config = dict(
    n_layer=12,
    d_model=224,
    n_head=7,
    n_kv_head=7,
    head_dim=32,
    d_mlp=576,
    vocab_size=2048,
    activation='swiglu',
    norm='rmsnorm',
    norm_place='pre',
    norm_eps=1e-05,
    positions='rope',
    rope_base=10000.0,
    rope_fraction=0.25,
    qk_norm=False,
    attn_scale=0.177,
    bias='none',
    tie_embeddings=False,
    parallel_block=False,
    extras=['capped logits'],
    init='trunc',
    init_std_qkv=0.0451,
    init_std_o=0.0,
    init_std_up=0.0451,
    init_std_down=0.0,
    optimizer='adam_variant',
    lr=0.00142,
    lr_mult_qkv=0.7,
    beta1=0.95,
    beta2=0.99,
    lr_head=0.00578,
    grad_clip=1.0,
    warmup_steps=314,
    schedule='wsd',
    decay_fraction=0.608,
    decay_shape='linear',
    final_lr_fraction=0.1,
    batch_tokens=32768,
    seq_len=1024,
    doc_mask=True,
    train_tokens=251600000,
    steps=7679,
    dataset='wikipedia_en',
)
MLP neurons of a small language model. Each row is named by its layer, matrix (gate and up: input weights) and neuron, and shows model dimensions 48-143. Each number is 128 + 32 x the weight over its row's rms, rounded and kept within 0 to 255. Numbers have three digits each. A neuron's up and down rows have the sign that makes its largest values positive.
A block is one neuron, or neurons of one layer that tend to fire together. After each block is what it responds to, as a language model described it from the Wikipedia text at the highest values.

L2.gate34:111161088125242135106112135107102130157181166130120185136136245155075130179160133112135084137057139088116039163134138109112168202078197149135143150136107168106129135145118097130140152081195121119131070178144122173098066127144085099124223148151123141086140095149148118078113189097170137161
L2.up34:109164087142236147101125153119175127155149154139127203146131239158093129186180127113156088117097133057115046157118131110092150220095159143135141143139110132133130098127117113138137148117170113122128074155148139163153072109144084118130218153145131156113133108163129113101115185098191157162
L2.gate55:161140150096127105109176237114075129123169151093129132134130143100136130125083139122145120115164121148129097103092124128141094088139130131122093129129116125131100113120144072124128120055089117123134155158113132208119082145136125163140241131145126104108141132060143120167118117135161083105
L2.up55:130114089114122075120180053204119128133184069091132168132128201121110135114106123122120142127101123196122231027138132146056065108137126127113138127127118188128101116125144255120123041146153138130093160228133132152171117116122114149133141137151123141125104113031108126133132107119135135123
L2.gate67:097123107149169198132095192131189140146087169055127156124127206124122126180122118131126081125093129124122099103077127120207154200114141135125173135129133145115176196121117116136126160107106139133153095139132107134147111141129128134129135123133107071147135126188138128096137096133165078113
L2.up67:097128100197145201111105124119193141140145168086137102133126149132114129165127063109133104113099128085121144113103131111226135200082153146126180146132143153105191207133127129141124206102102140124159150137130140181161124129134140116123134112137123132110151176180151122083126120125114136159
L2.gate92:117105068152087119133115106137131124116255088192116193121134235141129126097132140109124122140090136081117179104124135116130087134113143125131170119138110118146138153111128124119132140146174127130095174168124125121196070146142129076132131127103130133140138126103119128082131109124119148068
L2.up92:122127082149155088096145089164042122141156120113130158139121134085103129135142024133120136135109127162132108114130134120102183087137112103127175114140210131136227096149146178123132127092145094128089155101128129209144088125133110097128224133149129097198118131118135131122120161127067138083
L2.gate229:089122079157117141107130102168169110145180167102143083118125109145086124148112089076112068119215107161123181191157125123169174126075220121103080121129104104120173134103141114110131158138179134116152082186136171122181076169131110160101082085148085132120144177214117128185151150093152098189
L2.up229:077142101110131140103116107172179116154205183137133045142126106169088132141102089089112049112195107129127162191149127126184185130071180127114073130126137112109167124118151084120130126131186116119130069152135162139200045136134129136108043077146093133124140151185115135184139130103109148188
L2.gate234:131135163132157227108155070138094128122087074107143130130134120101128120156088189155126127132160134157116138138099126118110161114161112134131082129132072088096142070128128149140132168157177140134148050141124135110069225124117129135118158116141125043098113098184118134188127145126088158063
L2.up234:132110205222128159111144174118036124125088119134122118129124186120142121129140180123126129130079125082130099120067121114139035128174140115147130137128136129104210162131135134121128124164145131127115110090130162223166049145125137130132113130114127078048118135157151137158142107116084080148
L2.gate264:122178104129190112104187132158135105159127135127111033159148137100060130148090139095132115135062126104123136117158133079123121148034119115102112101174126168136122079145148074133113095113099121135178118132178127125090112154116080115115107194171046085151176175143131142089116176103141157107
L2.up264:137177096113217098104170116165182092165114127121124046169141157114065118147083144110117083140067131105126096142154131080123112148045116117105105084182108188147129067149140097134112131123102123140185134127176140096128110152117100102140101204165046058147137172142121128099119169098137144133
L2.gate309:116134102167090125123177200181091130124078116090122159134129136176133141133112122121116130138114126204134194112118125135180087132122061135132115133126117135097089156126123128126129183167062124131121237050130132105093105131130135147139254105118137078133122103156120130144140150143103179167
L2.up309:141113125172146076135132069091125135113157133181118160128126077138125133123103143141119139123122123166140158117199135138117056086149154128123118146116201145126215158145130173134127137179109133127119132095117152053142137127117125073128171141111135105121114028127134132118128114117128182079
L2.gate323:136118239125154111100125138112132130133112136178138139126127147117128122115102063123111139146177129176135196108123123117112100135111080139134189116130203165105121086141130093127131079178147135120165117038125129160145250131118156113116171131136124129043104062118151122145118126124083138160
L2.up323:137118120078113165133080222011160121122175100133124167134124151123120137106099163141154160131132133116129066106177122117121183111119125122125157130127160133100150122160143158121125054118173134137089135069121118203097167149131149178134123126103132164238134102107136134157128141133098126066
L2.gate333:079120177132076181204137065074169118105160146159143113159114133153131126164128076101099073107162084121134116111116138125110148123066096139142114116087099128157095152176088143094116070152078115132132124110141146143108139136127170149125131057190113154131168145058143175209069113099152124119
L2.up333:093101162147100175202121064079158118143142146106154129100123108110184140148131124088131080114144098128139141139136145136110148119080139131148135114088081118135116127182087130095111076104129117134132168122147146138108142140131163152102134058193100147123154166068143170193064093070119105136
L2.gate377:136126163174129042172129114095155124143093153109116036139134123128119124134201158105160130138170131136127089146032122129142110165166155145145103136136133115145129181143142073121130096111179128130121143125139165183117146130126094172120163137171136121123116084113090119159125087116053132136
L2.up377:147120169163126076112110055079127132123047175067128067133132149132088119152167153093139132121124126172127111082121121138169126156186094134131107123124127115122107134149141123114131087149118115123125134128139143103072080153124087185131162124147125107191139087047109121125119108129057159047
L2.gate432:120145111107137122096146141183147171083127141091067142196150120134149134115166152060149089135133099108140151076103106079111119122136133132133161146173142078090126157173141148174093137145103112101148131138206094098160125132196146154057084162215124174116164094160162168106110161152109101141
L2.up432:108122130110139143103173139170117160061119160101054143188153105122158127106164156066131064130118085107136142110112107069107123107113130143115147156181155087084103154185151140175086139145085134109158116144207110069149099121214122137082092152194111153141161090122140168097108155160120111129
L2.gate438:097100069095110127157152181137094126132194140121133137128124140045134130116186114122117123132107141152124146090081134144134114070121094137115086126125165151137118118127123249138126098101123134129126168158130107069199018133138128163129110134136130160195148116120130131135119114129104090095
L2.up438:131121171135147139162048216134139121113164046199133154123126147078146127134151162121125107117177124148125072125126130132029120120134178105144181133128140180114086170117107116132128130171104139124083167179132131121147052127142135129123080101127138082177134132148130116115137142124146112043
L2.gate449:146153151041140132129107117201047131140121125055139070127125171082105118123102121149120105125156125209132142146126136128073140157111067132120060115130198102133133083116138096125131131105140104125123097158129162198200144142138125097114108130142117100087147128223111111180134107119151150153
L2.up449:120110134087108246161139042148086130151096126208127062121127200106130128140162106144134131121185124234130196133138134139181150120122098124123134116130199060146146084121121112124130123162146139122148032134127148144195105121123144086127137116134126149000130115187119114092132100124112164102
L2.gate467:152104122135101169114051185148137128134002137131124085131131148114116139098122189150143169119148132112133136078125125130079124053127166120127127121128244104088089012115130048125128116140161128133153225136125146177107215128129112137144140122134112138058130164121122125128125119126184170133
L2.up467:143137096138121099125114188087167124126054099098118129128131117170164130121139199135122148122151131150131134108121122134114112059147088123124148121126176056114091084129122100136135167108163130128097225125128172107107070124126141094131104133118124100095134114081140138128139127143154127161
L2.gate490:128133074119160143145122142130057132137095131050118147132135130179095123139101117128137135122050128090133103166180121121039121135126100129138132131129090127133043121134131154126123183054153118123099104076131140164122225136138134139113169139121126135255125114054137122071131112110074206123
L2.up490:139129173124116159123147185094154130113097173102136125130128255115112128145122133137120127122122127185129097176112132138096180100123189127125149124138134127139143137134108033126128117113120120128106159085127146243094175147130109071132126137116133160124119102129136127119139151128112153197
Mid-word fragment pieces. Odd fragment tokens inside split-up words, mostly "tro" (Detroit, introduced, controversy, troops), plus Du-ring, me-aning, Jour-ney and H-e.

L9.gate60:111173149120116090136107136099207128093131107144127074104084107128181112150129089152111148150172155102132138125169171100164126082114092103111116101099084051071096189158108113154112100128140144125143157101094146134132145144123133148114127144159137103121112136175140100154059142159142135153
L9.up60:108163089130080117121104163137138106129103179123124086148155164064166069163112106143161135118070156110139109114144154112150102072091090146121170142194096174180144178127139163169066115148176133151153105082153113107182132106108084120136156090108111133071090078146136135110101130080129173122
L9.gate278:144178125120189117146117100143161176138170173122163128104108169120158137089123162120138129145064184202108112163150127114146116094080116105139162171135102113104081175166153168151138089104129070101146145050109078143149132103162137125156115156128136083159077081189126128138125118118112138103
L9.up278:123129179127119135089019160131128139164148115165153158123075131062183136125092079173161088132104059093154064168127124097141145155123167141147140175132174157169083166104085119099144053130145130132129142144125152134133126153128146119132096105077123102177151091114106146145081140122154175164
L9.gate327:080204066132125103086029157082103128120137122136153121131124123174134143137162108126104143163120157170111151116076176105178161114145134171145081154097082104094093107076101209170125110086117118154068126131129111134060117066164159125114114073131176187113154104147139122142129110122146133074
L9.up327:183130086130168140108105178129135160127225130176115159143135180217141090100170181095102115206093135144124173101166078114138142143177145148104123173164078101168138156176116163081080139118161099063100166069142054152131102149123087131124104115162096112098109133162119170161099080122133115154
L9.gate409:137146080153151138147143109125127131211179085111105147084114126126107077126132100127155133177121109162150076094141087070167114159146128136080090170106144170130110141141151139127139085089159085135189104141093129142105143181135116104135118134157076111097096155179191131107066099148097155179
L9.up409:067150175100163170115155107133122145167163144070075105138176085108104191056141101119141090155108155070098124152124170181192136126094185154147169175152150131082142165185164161130093100154160138071178117135098125154114132126152113126146139103194178097132155116157165135147095156079097141107
Nationality and role suffixes. Word-final suffixes completing nationality adjectives or role nouns in person descriptions, e.g. Canad-ian, Scott-ish, sing-er, Midfield-er, chair-man.

L4.gate232:148109076182134154058137129104079143122148171079106150123125158170063136163144156173192145141135145108141075114088126090140104128073124132158095130131106134061143076095111177125144156176131134157122128169048156144181126099097099123134164150135149163133136144125123120111132152102114154096
L4.up232:159099119128092126100150085155071122166112136126180079191136154109062108161129153078137056094128141079124140148109145143129153166154095115131100099098154113095156202107101097186104109163122130118148140135135133097115171166154125096091110112155124173138255116125073115071108081065159109131
Mid-word pieces and equals signs. Word-internal pieces after a split prefix like re- or f- (re|ma|ke, re|fer|red, f|la|wed), plus = ending page titles, equations and legends.

L4.gate135:198120137123136111149099153086134183136177136104127143095146072141220121094107157077159149114126166178164132216158127151113150080122084137119104128146101097147073103118087119115114145066193112131154142203067094124113108137105104152082146136146160103137153142094100149070166152139130108156
L4.up135:154112176153112159142144112069090121187153141092076146160141080145156120111107148061111109154133144159139131181172127120153215089125061103133162126148127133158089105120095100128137151069140089158179125238070050135136090125103087119051176121113145148125128098076120128111145178102145122173
Polity and scope adjectives. Words naming a political or geographic scope, often modifiers before a noun, such as national, international, Democratic, French, city, town, political.

L2.gate11:155112155138104122127201094144075122114062130066122180129125180180163127090153227109111150134193140138116130072111124126227086109128063133127133140130092143131161094148128163129122094182184116129115254162129131113122206147126153100121096153122139115173150174092115122115123136127130135135
L2.up11:107132148212113205158161011154173128147103093124139152128131136137148134102116122136133107119149128125115116160212134128099099180126097129114089114119082169122105141111119137124128180171169132130087247188125154153097094148143121090136097115133123108088125104042110143170135122132150185139
L2.gate81:162138085180137164085166062113141117112097116085117157134124111152141130106124091120141141121130128135123157040084129146083155141138073143132115128127127051079187117116126184135123196151122108138118177196129129190096110130122140132126182135146137194184137180135120122199135161122139103062
L2.up81:114130145015091096099161176118095132124136179159124064125133182106144136147127091151137126120173118121138129134052136124089092161139096132129107138132113144144125121135134000118135198175117132129141093120132139159140222130126132157122076125131124115163127092092122121172124131134068093159
L2.gate109:157169131114069036123123119090118099115136105113116209118113099156255114102130178096126194106119158119127129165073160142096146168117126123157120172164140148143170117174116045112111164124139123135105093105131128130151096132129094000151174122172129109161075155084111163140111179110090169131
L2.up109:154139129169054065086150090107132117128131126101159237127113137147185129130130168118136189091153128121136181185106131155077149178111111149130148147147133177179151099154073113120109111131131128128152148160146148098149149101127103015115165110187111117159126149132101184152121174125091187152
L2.gate144:114139103115152045156078100126124122142082206156127100116122079108118140131129133111134124122141138177128103031073130114146095093143211109128151137120230182127161123122125091138125165104164151134133197104131125085144082097119120118131203130111154056156131140092121129143128154131140116131
L2.up144:132124190146139106154055136115041122132056081142105135127124008063106134107171186135125143144116119143132051103133120128049146137129159123130113135133093150111161071146127143135134156088056111133123194154125124089140102133131145103146150113118134041178116147126144136112138137123149101172
L2.gate173:123131116136115148123124169112156120132170169116132093124130158095127127142122096134117141131139139091130103176166135126162146151150255125127148129129089098114141159117121090127124201141172135130100120072133140189127143124132136165133186133131125171028119161119123129131138133128127167195
L2.up173:096133047213102007145128118088079129128182155114137128128131122106144125116108187134142139124170124255128211099097121137133132078129151120124138115128172144121134130112137131119132196101141145124163118138117126076148063104129128147133106144136140098119127134112123115130116102126122100202
L2.gate185:127137053169114162133096085087185132131022111128137112127136152139130119122148116125135113128143141171134173132160139128161131125084182117112145140128124173126175130127129040129130154109100128128110102189132101104212059123145133155116034130128143150051135130100123127154126140135111084081
L2.up185:133125115214103082157122145055159143121007121119128107127125143219112132136191137125141107136107116130122114118160129141040148130134137156122127141127099161130207120126127056127134154104111115128126132171129109118167124119126139132127000134135149129132135167125136129147138159115115098106
L2.gate197:137142083141105116109172174162129120105227141035098091129135124195117129165094138123127103142089125139120058172099126125103131163137136131120118119126201118168129075122135123138132089077136128124171152144129166124142151108129098161125127147173099142192170137012126137190136156136179182096
L2.up197:159142147130161145108143174155150128115172075097115118139130138192102127147127175137133119132061146178131048170079127133160144169129139150123090121117177118151207131123132139143131100093119141122219162152125162153188164134128094102113105141145109072164156107016101144225133156120209146148
L2.gate216:123124112127145236167141208123127129104210173240136138134122210198102134108111242134123126128128121106130164115065131131144156111125000129114096131125099078150085129135115112129124198136115111137116047066127132126161165129123133131115082120136102190125133100093131130095129122141153136107
L2.up216:142141131127124119142146068127183133144124177092125079126130058192124125133145178131106107123116125128134123054143124130172182213092173129139140119137195149141163141109127186120121154169163159133107067094127131217146145136136132121117092124147138049224137109100128146175129131123137048082
L2.gate238:115160090130118098161166222130172150141250137045129159136129255189128127136072134124157124132134116067121177094130122126134091164129125132125108133125143090145124221126125097132128123096138128134160101153133130123117182116121110089126089136134130145182117119138128128129129136111172116251
L2.up238:137159143076098102139081077182142133125058111165127136126136064136126125116106141149140149138139121175128164092189134109110147023134073131124130138140197146162071096135134161136129187142049143131093115153132147178147101131131118119136198113131129143219143182200131125157125170126141103075
L2.gate247:129128135072139134131097083174148119124096151104134132126123139165082131096069173125127127123121128068128106138032136134109085166120148130122129139136209109137095095143117177131123130175147138128113099182130158051128154130118126108110121113122128084145120087091117120180146129125120130133
L2.up247:114116126091132121140124053199113135112011096164132077120131225145118127140134144131134110133101114065133238085090130138129137091117021128134115125132133172143098112140142160134125168192126150135150140117117119086092255134135125152128152135138118118108131126126135121197107136123146159109
L2.gate324:148133164150094090158156123027185135129101125157135086140127092126126121181181160128150121118164119129123169168146127120197133203131090118125144111123215161144118138125120066132131130146134108122111177086124147082151101094119128151115103139108118205196112102079129124121121129130135200184
L2.up324:131147146072142145106127062068119131132156178099138082142126160175113129154177067132138120129135124049127079135085125122102156056124069127134092132131098128095084118128112103126125169117146136126108153170134155138132034118147131117109181124145136201194120077144135133093130154115066126134
L2.gate336:112100206109081089091150087165152138127069151151126105129131123090156128143163074143113120123143124141125138119123135124156084189101177133131120135127068174137145144122124081121132182115136121126158098140131143024128149125131138123116032132125130142097136118140142132111134116130122132026
L2.up336:111124122181095147174087154127128127117066159091136102127134117120102140157138144129141128118168120103135133069141130144089117052116153131116120139126121047129105082116129130134130155146070138130133214143127132166149020131126108153122087120117118156052129234182124119112123137131104133048
L2.gate387:109104100132157137126065096098120117137153144164129130121129130119091142100158134124118123124092132158133186100140124130153115059104156125131193128128127159161107091127121206123133153027090130124154011113128124108120074136120112157131000134140130120151114126105134128147132126120110144123
L2.up387:107134097166126143155122124138255128145063196161123137126127066119125130115150116138130137135083117128129103178033118126161060072125163113124133131120130128142147174125123131120134119159107145133113074159130109045217124118113128200121035138147134057070127164067131126165135126125104141099
L2.gate446:150119119061114116120091051106190108149111118150141096126126206105124114129119148137071111114224129255128179130117133107060122109144108138131148139121069159129231037115130164130131067086153135124126141095126133123132226127124150082130104126100123162187149076125125137035131082121125137122
L2.up446:135132159085106051150089243159143130130169120069119161128129255062098135087120115116143138132108123074129185145138120133092065114130062133125116134126208140086162110128118092131127138146157146131140130106125105098211120141113120100142096123123142103172141060165122125115120141132145146107
L2.gate538:106153112158121123126075086153088123127075197196148143125126131084110132088155194125136129118125125013128212100078125136154121166148154122143122130129143065115107120124137129126129104137102125130099200179136119105222050137131110134151104151109132153097123170095131126163130141123085157108
L2.up538:154161120128104092122104240136138121121095132111119118134122148064116123099103080134140123127113130050128072176177121118142159170140103127128155122132132097125194250122140146131123070116137133130135061136135113094122180120129128144116113129104117121137130194128157128206138146135154125201
L2.gate553:132155078191070143104107050175137127094122129133136155122122180054086127153107169105111121121132136097127119199152137129132206063114148133130149115119068098088212120136145107119124151078145134126126060156133143135168099138134131108135114115192112136128126169078125116134128185144115109162
L2.up553:139159146179049132048116000130089133094135129110141112129126111036090128129133211115116122124140140078124145163104135136104180088103159133133132133122117144094202136111126080113127103105147110126116099149132134074153041137128152112122091111145112157077117184107143128174142146152123125186
Equals signs, word endings. Two groups: equals signs in LaTeX equations, "= Title =" headings and "W = Wins" legends; and mid-word pieces such as ice (twice), ian (Canadian), val (Revival).

L9.gate95:152138112048163135122167151110190108067136086101154117113147173174126103177134132085200105105174093150156152117130179133101102120127154166144091109130136087129139141116139103116103138104152081107147101142178130053190104070155131152144148113159128147131206128114121163118138144131093144093
L9.up95:120141133161155147096116115127145176150154178168095164113092147164125127109153086138120135164123109178150112084106112110154116068111156098127077101117126085116169107156133147058102146176100149143121094146181208102127033100172151129128115143135051124143157178125090144106108101149121123165
L9.gate183:166122135183144145134081065111150155107158147127118096117088109110134082141130106083154097148158095068124126147127159183102117160087184096149127167144105148167162120156120116106085140124161136186146136135108174110140162105098151128048069157137081139121089137100127100124212163124120165042
L9.up183:103106164106133114109141132158139134097174111168125121134136129096148080189142178160152141115081101154147069120106115130135147080163066092116165134157106112135103178188169164109138147146082150146173221094133115152165109129125106114070130115104158175153065109155142161160083097179096084153
L9.gate215:156131084159168122072123068182134087092105086138128109102128178162081094141125100121182078186094180107114090191146129146092087147085166182123131148104185075129187154170151131150124139140172114101192111073111122141142134102154111104112134150186139145130135142164092142123144135154084193118
L9.up215:159153109122098130098105128098158149123135123103127100108147128169149052128126133161129117213087103087056104176126108111132120116096183070139121164203189194137180154111054072140121159128157164166167129072122154087138121110151118222097109151165066178158099121170130149142135096178140136073
L9.gate252:133147126153163116115113116104212131080129080112123123094204151100157127102135130129206159098117119132121131111115149082046105146128134163128142168175106129185098112111182135113116163170085143130150061035152104162134179116145146196126165135127160078145120153098105132170107099144094107107
L9.up252:126121083091151167132157161157134124155187132114074099158100211100090079126145100082127186165138097092105102117202109146179163103143065094116170109146112077121154108157172132140144159184157127126113095113128061120180105151146100106144078120137122172146115118126123069116186122100159181171
Comp- word-start fragment. Mostly the word-initial piece comp in composer, compared, competition and compilation, with weaker hits on other mid-word fragments (Fields Med-al, rais-ed) and table dashes.

L2.gate69:122128137154144143099079046174075131136182149152120161126122129056129124113196126133131167137137131136128124188108122127161169105134129130137126142128084222126148112132127077125126126169061101122143169139138144038163192108117134126138179144139126158066112153095126142113135083136088118090
L2.up69:111134147140129085128100238182169135121224126125116150125131209160106131126143084130146105119212128106133147101152126121125211162100046133123074129127042176117104164132111087123125103183119108129115213130139102075026126094133110119119156130152106084128136109134144129148112126139154145116
L2.gate161:127145079133137133137109112117139110139119122122101095142156115141134086200113121034152135156127070118093188166164139148087127140172124184147170170151104147127146099113252153113086145064102109088131140171088116137124119140187058159172120182140110091170117087106139127124141117132120099114
L2.up161:141183101103132129153111122125112104133119122122130072198156131139112063204124034023150114188132082125087166143103128162133135136183116190138153094143149144111141125127177128117094088079108127100137142141096143139140146110151088134128103173146130104147126100162139155107151113109098130123
L2.gate184:092137175150100155108208255129221139134138095164124079129132090133125116132124131132113120123142118116130139122122123132184129111124197144121073127121114132123169058130114091133127138180053138133145117119132120219155091136134137129134010133127123073074126108129110130120138123136138159000
L2.up184:121120160155129228100143103103029135103156140128141112130130149127146129118153176120136159133107117076132198110139128117255134110113174118118172123128105124134130126120137064129128156127159111125121113120130157129174107137130114164107149137130123123074122126064147124153129127145193161120
L2.gate220:142136080115138078143169050122187133135165057223113129133128054128135130133088147128123142132098121143132157194155128126128074158134157128140153122133139127132146104135134137131123113115168142131123054178131137134057185139130124205137085127126115115121138172169145139129133120128096136203
L2.up220:122130132121088098150176180075145126137066088041125195118126182149140133139109084126141125123088130167130165183144126123087101112143142124121148118121132151132145178122144184135122167120112128127115110144122121086083043122128124087123105132133137113121117101115124134121127137124062114188
L2.gate223:099175138103120142150128104145147119137116081131153133149113106115172095138135118059142020172135051135095135131147152149162149191115158184139172109160135109135192134145190141105122148095101079088107115128100110121161126135169118128095113142166103097143112088143131071152175101123133148158
L2.up223:116165144099133122110136145140120136127108092100175114151117139124149089122133092044156107185096059103093114124109167146133134161183147178128165101164153101123164152124205175107117141118108114099098113134106108138156138141165111138106127146200133119118141088120088108110174115106129144155
L2.gate233:112123161097143161117123119109093129113194175184150103135131166200135120113121120135129122133152120000133077128225131125094148087114114115125151134131121119129129148129111121129130122139086134121110133084120139253158043147144107104132093131110134134026122166114129128120129102134149153169
L2.up233:106109147114167126147151234177156144124081114062138106123131225098148116110150105147117141142091124037119047186157120115169104202123205134121130125128124089095104139136126091137125066107134132125140115147125139166144053128138129133132095134112125140103113031211118127166127134126107159221
L2.gate291:149128064040136091113167111128092131132079121119139119137137134061127118116112131138118160124106141067124147095119147129112094064168157132115140136124108068149168041138115188129120129183126130129094104116116151146084122124132117075134058138110119111158115136105120123079122084115155146115
L2.up291:154140099079136124097146128135097126102186137045120162116124108002146132136079134139091137139098122134126140135141130127072078101158163114133158122127136040119065088132150087130124085156099126139075181060116147124075152093138112132114079122113132075100126061091130128141119111136107102100
L2.gate313:108104126141155015125143222117137132119255126197134104129123100100131131122183165131136138132206126099129163094085129125145147112118159130129188122134170139107104129132117136125127046098113140129139185130130150169166089144130124145117107120127119065096129194203129122177142151131167165057
L2.up313:121108121146115091129118135123106120145171058161142116115128116068123127116149175124109121131213120210122068114204131120118105146131195116122147100128195209156079131131120172129121105078161140127137105159125143146136033123125116156126106124123107221163132247162117142154130094133178159158
L2.gate347:109128093100132119142142141187131113122027119128100081126130123118106131114081165130130105119186131172125087132126126134083081094092119137122096117120000102120179094124142121115132140123115134128154107101132137077116087110130134071138186130115125147105120141128126139153135111139137157070
L2.up347:153120125149153073108151150107111115138184185177141142132130015087117138155132098133111116115104115170131098176147128121135146156154155113129153119122135107126108134109118098127131155154149125129146195136123156120159174125131135137114070125132133138090128126130138131123135148132120162165
L2.gate433:068176112110117133100119139144131162170122155100175134180096153140169060079148163124141124146131090155119134153130088146096137136144139169144157207135147131187088112107103133100071124133159058108134139135064089138094117183114077138144126171173158140145117095115199128115136138071157165134
L2.up433:085166097100115142112119151162134164156121154101159114188093150126173074077145147116160146146137085144109124139129102128109137122135132175140155197124147111186104117120074148105085113130160063111113139119066114129109125159109080135145127166210181140146129125133185152107126117069165153129
L2.gate504:134108196079162070126136128185175126125074072136121090129129078084157128136124103130148135130217150079131130091154125126060105082135163132141136131120168111111150066117125141122132098106141133126166229176134148064121093139130150158132079144132131144226112189094130133122120110131119109138
L2.up504:138108113096117149125124143122095124140135126032133181128130050064106131125110147139128112135100142129131099139101121131105145204137161128131086135135058139098181132117120199130125103193153128134135138125131147120090129098113140139124065124114124034061138099122132127068116111133165154219
L2.gate520:135127103142150121165093131102139161213113157124126082104104121134168079054076136093145176123146081137122123131109067069110114074129134165048162206155107140174157112133176107088100161076127116112140131165127082133138122153070097194171124180083140147148034155085187155129080128112164159100
L2.up520:162130094110151117169089131108116141203128148128125069125109115124167072093104140146121153128140102132121141122105085078109102073127133171065145184162112152158163099123183100065097155093134146121112116138117102129134121150054124191156135170063164140152028118102162168111078141099145131119
L2.gate535:154166118135110161150150109105094170148108133112155114138077137139167073114123130078152090135113082134077111140114108101127150143063138107068135141195133159143162097154219116096112141142097097106163086119068050098101157153121071134118117168184103154132106144150189078117092174087144130155
L2.up535:136144124103132155169112108119119152146109140154149135178089124134159074137127123117102040126135092123083128124130108100133170172060143119066151118210115142161116128177201126106093174135090094126148102126072080132113121165089096137108156143153101150137105138146177081116095142087148154145
L2.gate544:137163160117127145131104134155114197176120111072140071148092140149172056126115157112161163170126033143108101136153106137135126086125144167105134169183125174146143128154197123067087112101125115074163120149070095127140124181135085162112139119155163103135154129129186114111103124073136108134
L2.up544:121134158096137136136104154142122196173113121084157091171107112138153043124110163132132146135161032125112100110166109137118124131155142162084150169200104150149152134153180104062090124104102117089151095149063124149143133193122103180105147083108165106153143122129147125107097115068126118135
L2.gate557:119112123139130194113176255119099134116120143094119132119126106185121129088091080126137150121107124097132176061127126113163091190148132134131089128121113125112127155129122219125129088130102124127173200156140130172147060146121129098131135144133119148070113164172149121137124113118113108174
L2.up557:127118137101135161105125077161120150143078056140136181126124201146150127142159100133141158116129136127129056155073124114120153180129077139121108140127208203100137178126121112131127230064118120128116128133133137213212074107123104109146209142120131055143112138094131139109127137126111134138
L2.gate558:124135161160138020126081101173014127141068159100128115135129031154104131123098098131122124122179120107124071100224133132126152169115079123116118124138179112153140118117124123125130152122125115126122088113125119054185111151130107153126077128129129150135128153120123121070128141126098100135
L2.up558:146134141095135150125152145055136118132128231168128169134126094106107131149160163119156129120148128164127091167238123125184129019120044113114106140126105081118154081123136163126125065100070132133139086137124127198205019119135122152132097117112129181085120118134126132130127122120147169095
National and scope adjectives. Scope or origin adjectives like national, American, International, original, and main, especially "national" after a country name (Zimbabwe national team). Also word-start pieces such as main-, v in "Conservation", and pe in "airspeed".

L4.gate390:103120142160122118101103131099168184156149097089103137101111117176155081117144150148153162106122153080107138152127154070123149088120154157084116166174125125188109100117121093136171114112124163105187148188064134148128101125108158093102091130124145145125147121110177120081066152115115128112
L4.up390:148152113119109109138151143149108130118091140130173096143111166171167100145136108074176104106196128108120130186142138092181117117117142155067133135172139140173182145163094094111137157089157127158151147122154081111072153096106118138145080086104182107095185123090141100125126118097133109155
Place-name head words. First words of place or institution names, mostly compass words and administrative nouns such as East Fife, West Sussex, University of, Walnut Ridge School District.